config.toml
d_model = 512
d_mlp = 2048
bias = "all"
parallel_block = false
init_std_o = 0.00271
MLP neurons of a small language model. Each row is named by its layer, matrix (down: output weights) and neuron, and shows model dimensions 357-484. Each number is 500 + 50 x the weight over its row's rms, rounded and kept within 0 to 999. Numbers have three digits each.
A block is one neuron, or neurons of one layer that tend to fire together. After each block is what it responds to, as a language model described it from the Wikipedia text at the highest values.

L2.down512:524532465519510451377508514494492492582558549504482480471478498491411527549501525511439484445499547483478493584418471466520499558548540456496532552516526558488454464600534526499590492506433454502544429573418513460481448549482512556491407483436484485498534508506520523435441477490448467486513493494520513497445492615517440540399459510501553488546492483446481543567408512430495422438484
L2.down608:583486439493511441476573532524517552517482560516483433424424560512557586538517477519542486496530616514468477611460551462513483562530531513432466490522445635427554595458524445579582415455449612517592571516482607413485432512491552501504505534495519496467509553454470563392532452490527458468492589437493486524505516432520448549503504518466546431493510560499501428442463521536508484433491
L2.down612:429473458432459502515563446469508458461475499496437503525530590574467567468556457438478509430467545510563406539501520532460494543472492488475413519522535531459593572551554418446533465474532473411449492545460493492367476439442482501454501534565546415471560512469448500489521461463447518521424530386516435513478484506544516502519418558526413500524528531494505465500416541468530481488548
L2.down757:537454498392495442582504439511575589469538548494425431552535496521448381452451497403573518567515422559516493489530477467487505571424539503445431504575548484504442448442528612476508500399469543530468540491564492575529533499556607503482566513446556501442505499613417562558495394530530536480471471531521510492414459505496483558433534476538568469475536460447527450556426525445454506524561
L2.down805:465474506620486523559497559484545553494569473478516575528435542501479485478514512410494481559520461513534526438439413492564438485484528518531476472431502508513450505496446512495512547513650394442513460491532559524493615534526553489455512459491477394528460505556473537558614470473480478498489521489506478519491528531434445456453586550486567532597451539445535540528503437519543595491538
L2.down835:386474501513495536492494492470647510542554504500555537532533505509466501580458408448491454539536407476478477509450468461410472514428432581449407524482492485545512511529483531577434460491533483447501490527534558445587468595484542501587434494491476523460526395509492431565528516429412513506536429528483498559503573523474400545480584506529455490448540459503444444580503581450553438530522
L2.down939:466469501558493471478531470564509573496405474477436545496591530576464588515482492459557562447460509497525425589480536482424497527515449474451516562502609542553540495495441468395586442396469635552462519501509471560495475495527498463589551546545497502549526520491483503488451550540524478474460467471504461472513489603593484509434414485458407503428574516501481430499550506427510569437452
L2.down1003:561488410495483401490479532505486499567527482540464392527484509406508514511530420484543489415548464495341406538525561466507495520491569495399538541577424514433495554536500406519508511474582595517523558480389495456492554519486485457512483524535534493451457571485433577451480530491471534455424509510508507483508488434467446435549491560623420488523533548435556429508493479432495464602457
L2.down1066:510473559501451494502556546502607505515562539506496539526562494556480580496451507471505508574534492489418555478410487493453489462345564516443521478482435489450466483466475573471331513495558488517516507404562517505567473491556494442512464425622433520483533417561426584582541478443489458486565457416552506480479523495509520513512488501490558471579418432589520477493543508507535523468478
L2.down1117:532454452519412485371583451470578571479514501533494521484469508486558507488547523592549499522551646498439454403487538484480630515500472493478558464546489540509519531538482455544476566518517546435583530414487530547406570511488456528376542518496526503458440511581491528419489425472573456481532543420522484436568495511536510519499539444475542404486529541576453553471467470523463539503538
L2.down1158:496468556466555484471486585490533505409520442468510473564499537482516446489471476517523449560489388522459453446489594492441506417559419549538460455470472540588575489469580479598463484495463405425428589457484501448499510560565460548494616552487497507461521565508461445561475474391465505542512506479469492469490452595494495577558570472582503466465488520599414424439510481486573436570501
L2.down1193:409461554510583513516471522420501539425455540475455482518366550522460427498529536496451480417498598432451449453568533477492525571466497507517591503506385528447541524459473513578494408516458441514559500502553432450546507579464570537537492517373531501490564469544529435516389505508571513472437498497515550492501486567486481483488517385514604494438483535493514498576490556432483409515547
L2.down1280:503517434471482505597573469563419463504561450481587542577499525496458565529443487577542420471423464470521539533471536410495453563527538541496481448548516641510562479408467469436513551422514517400489531559463593449473444502494581549537497556478519568520510486559541556536479528482493490571424509515536454514495552490547520474478466463516565487481490419461447430465504521498602507379528
L2.down1587:530517507494479456484387527572548535529485538424467472463551575479460460535557447460544497484436421572495499554432493532448474540427482522402514443465470529584495524461540502572586542554451496453488511448545537450525553503496469440534472506512534494450545495513528521534492509415537552491407490551479477522475444537498426561486511434537564416556559458483414546513436484519500594446529
L2.down1693:525523473513501428502530456473461522523459460485543430527427631525468493460524526481502465452472520466581520507452526534473483546439547495544458534482428495501620512482475426503575486430557556498514520574406482455529545573498481528523493507556449434443441472493445511442486490554473477355439477563537574533468467491576393476483569584495533470452528479526580531511498471568524371471443
L2.down1925:577482499464500467488513488710347520575505482507600468459575491441487555520544472450573559484480493453436475548445445459509489576423523575455537570472524499449518452525524440536492497423466488476456426438531473486492553481459457504466566524538566586471504498542486466541454483413630597579562408505509556490522430470525419546519452596667532405507517628530541580461473433524512563527490
Responds to: First cell of table rows. The first cell of a pipe-delimited table row or list block in Wikipedia tables, such as the token after a leading |: blank cells, "−", "$", "Club", "Win".

L4.down435:565464451393486484420428536494565459544561426504458490428417475468401487560471475506431519506462494581574472533497487467462461485362500526495469533593497573531448447452508552563527467513441409492550566411642524402528492583497463492562462476459549523513479553469504496488533546452508463468489413477478540538424462474508531464453487438486485463529488494566506477536452479453499475505468
L4.down758:467539460550498559457406486421567534521495470525441443437501603453478530514529555528480415467481356455548450470502524494430566441440445505497461480421507416493511516399492536470550552450457488427495631457552531380418552496557506488550545539516499499438592486480503504517431465481511500572502483459487544472407466544529634546555543460422487508483402510507594539495504436480556466551471
L4.down1013:637502510499546418522457531482453552578558460420537447521513485510536465445432530475561457588552500492507521522499520499457469613469473507483516466437583513478493578561509556510579449516573423481488481441562511529422485515488547466481564638504524428516492488493439545446519429507515507591536489458444484421387490527480485532489460405503446584412412468579506462469486521530491472510579
L4.down2018:589466475457536428552529489464536515612495501452452512486451502475546551546525473423615560562483481507496538455500439550445447543485370389435467475583482536466493464473525581533515450398449513549624536493501405492449445654555461552525559571453618387522440491500515552491518493506491506441455545468445536508534513363512438506464415508458501483420452449471446459439596582530474461531436
Responds to: Table row first cell. The first token of a new row in pipe-delimited tables or lists, usually a rank or track number (3, 4, 9), sometimes a header like Rank.

L2.down203:385457513544541538476525627455447585467588516414520417572591498490524572461472561549485516531549434503580422518519538515499596437458516584568537477612501508554569478540497526454512405486536518439485436523512450552508507501536540480479464520427454487442527398481568538498465454504513488549490499596494577423562455453414568521493536520508540468604461408401500553526535498464526462424532
L2.down506:545465511534584460444540575438508505562494482435470606507532521489572475529497526472520506611465510539539488479499433562534449600525484435453530589467460612458482510434576577487478573474524510461555547412419573465496541441504430463430491492521588503634592464466472552466503486512500555538480536493437538505453566456496555446452410394597440467485480565431492532492588501409545487364501
L2.down774:540499495479557520555447465384513575465501552571512445505605526512479509466441465511436521469439554419456551496487464545535522461569498467525476615583515487409510574465472416504587510465521392503437534474521480484570467424444594550530391468413506467468486510513531458433454575547537467553542496545523449537470537454543515544512493485433490417453531533492604518460467518495482458557497
L2.down830:382484478492547405429460507445464443475523490452516509423542508502443408512478401509420551492497405553531492550569515529521517502573494525443531541510561545454501592459478455418466562539466640439543476487455500474463562523471502542477532562454458447543445441528395447456513534522479486487449394496543575426535502518487454397552539428588589486531589500524445479480410469527491469488518
L2.down921:521501529414466471495561592480480529433554520469531547538646563502478506542534452489419505418483500487456376529531514607493591553472465540525537476486547573404490527527455513538466444442464524505471561443391552450494537495565517579560460548475530515491628547504539538570458532517440490599497493426499532573491541517477401617455594505539520526475562508584501469456530536388562439523443
L2.down976:506492534559465560479554486446483534467472544405481450532483470452510524448451451491511492415454417526535521487500439536492472460512500511483516548466436435497490453458404538534412567479495515479507466565476515487502504482527423557524524553508441607515501470484488510545528542498500591594492517440481503494492504557629496431457473500474453535443451533619520482619579584482674465476485
L2.down1120:556497396555474498528452544487492559509532480520425472590467506482500522430537519475465514505498444498504496451426486559488456520667486476442570437436526517560489561517436520505477538508530581476536507497488538518497537513496460497535516578521498597426537529432459466393484467527412498447563537394453523551507388481462578513429511529555393585442567523487494456546526472403602573525468
L2.down1196:583454624488501437419500547466526450507395516574542487518494474513417523427506586444512401466542526610462499478523514558500522569534527474536622484564478459445439478482502508473500523451633494505485564530511459504478529597493555528459492524432436529541595447568379480568504528457470443574538576496542551476584501510522513532505549478476531552451485467544484476423471474487543536500532
L2.down1341:516520451411574473574482433500416610497488476493540464523495590469493434507388458560586558401467487649449500522509511514566473524464501510532488637521483485500511511517527430519497506530403536545451496533484524428475541516411470492409515484517565478566425580529487533482548603420556465569504444487483590450523469437528543484542473569587571479486510471506469487485387502460519494523553
L2.down1373:674454439617485492555524477566568470445483469562441541588446490532506514469497484480538463484423582491525546547497533498429488505470486581511524499492546451485481511460477535445495521507485429549360589451458488512359464481403501536616526472362442564526547483503467505446415475454488603461516501514497475447542535458459548387457544466401494538560557602549473500402409471438475512540506
L2.down1379:477347516538494538516544543474620585468474495454521540543489472535495547492449440475500525473582507573531538448406494551457526473525448469437392506480566557517483546454437549484527495483455460499407464473553430565474429459444549433513482536422439531408525533506604460511450457496493514594408413526404480492500448517454483457500529406517517511502453534473455498595510520442482518484460
L2.down1429:551626538541484501534501445509451498416520503572516490399563476420505466417598406608474494544507488493527439560504474433502566485596465512440547553450493406489427461474500446532624521477461445419522454497469475472551510532554495544459594478608487485453494556447533523370448466508472526502404455532513542441469516510498459525502478465442498486572407519535478514475521576435577514479554
L2.down1496:463507445529569539463545499515496470553532530455518523497582452450553464444525463543449488463430506445551527533453475531517516532550472531500503485482471632450456510535536468465545453553598496450463511568505379564452528519490468567497625521462477473584483521624481570487500486448449457471429451461479453519474495491491454521489534446501440528402505605526516499467448582478556502595632
L2.down1511:497516621499503467537562534496456511496504542520451538497448436573511508479490564489473460507579483544447464488523546501476444450400495546464515507466489407498446453452410580541539505500541562489491534488523547532496541508572556539505542545429486513353606452584508508473523546496494590512519494560449526489511521616455550516444574560574587538485533508544462542545519576526468518461510
L2.down1943:427513309503552389506531456550478494503491478438479469488565545508423566551528494488481469557619510444563492486514531478488531512525523506451503501569505443480571503520499569461473467395531579452529522500491488475486549487510561501466436458428456493525498480511465491571451523399593466579545521496371569548525525513474500532513575396435378553488493496471475469444511577521576438500488
L2.down1981:492538445573485552552488501482410519429572452485554495514557500498443573530497518529494553487524568462477452455529526466504509521479647571594507503507490475447474510387507495487529510491541434493533573602466627533477531465428518457411476564433516363499529499474502473480523487472539579397484470511553481446547563533506513446632533649438494528443525541477501524546453471408546484522543
Responds to: Section transitions and "also". Words opening a new Wikipedia section heading after ==, such as See also, History, Career, Reception, and additive adverbs like "also" or "later" in paragraph-opening sentences such as "He also appeared".

L4.down1030:393490536511427448532507501413515487473503499505486509551533473474590520595497433459423402489542535444513565536541540477413527520394473559475566407477567426536482513531550447483458529463541483511463481517509501462468457470490577609450541459485566462551464516546521512477512471459510514422535499535443541467565463520561632549597525425537435446533509424537432443528536515428451545494553
L4.down1139:467500534484545477536519392456434354439396439536602466477496417475453550547500562460511535590532476497485447481541506494488532450477577453519411491522519491536452471578561507562528503529387555500505471475607505463572423503478455505547569510505455383484481421478353513488527496578486442466507539548548606550503557588573497461408470535531510478484488626535405449505528453461483512453469
L4.down1624:506482478554530547528532511521545521525486387512442529464539350561507551529458454435558584447504555511491461588527489476547513466517549407567548438488524464556396395477513516523547500558470509533447434577594509470459603509508502489538530511573518445545422501461496473517520485512593556429484445516521545384583522565527489556563453430491463487423501556517487499426447622524513549494508
L4.down1638:477431481490509468584509567581655482494614417599482537465510499531489595485569466502434504542540499475570393520413496486595530498442554508479513435494501467433545469470530595550518530547509423491455445548471575470386496527481550522603539459520562545444387528537584544497426454443509505509486483471502533530496497411451502486456361564545447421549619450491424504479469505529423447543564
Responds to: Not-only adverb slot. Mostly "only" in "not only … but also", plus focusing adverbs after a copula or modal (also, well, particularly, further) and fixed-phrase words like "as long", "in vain".

L10.down655:521493581404514452418507532491537534552474532539473472541508488505478441493551535453494525527500521602486519521463469416547463431319462481467518469431459478595436456493550571540489494492500512476492453434506569553448510477522628464423505452504440513537519441388579459475418535564492505547546466515422537519561587507484520485541566455472470440491460511530583454440546477493475439436530
Responds to: Wiki section heading words. Words inside Wikipedia section headings between == or === markers, often the last word, e.g. Career, History, culture, Singles, Soundtrack.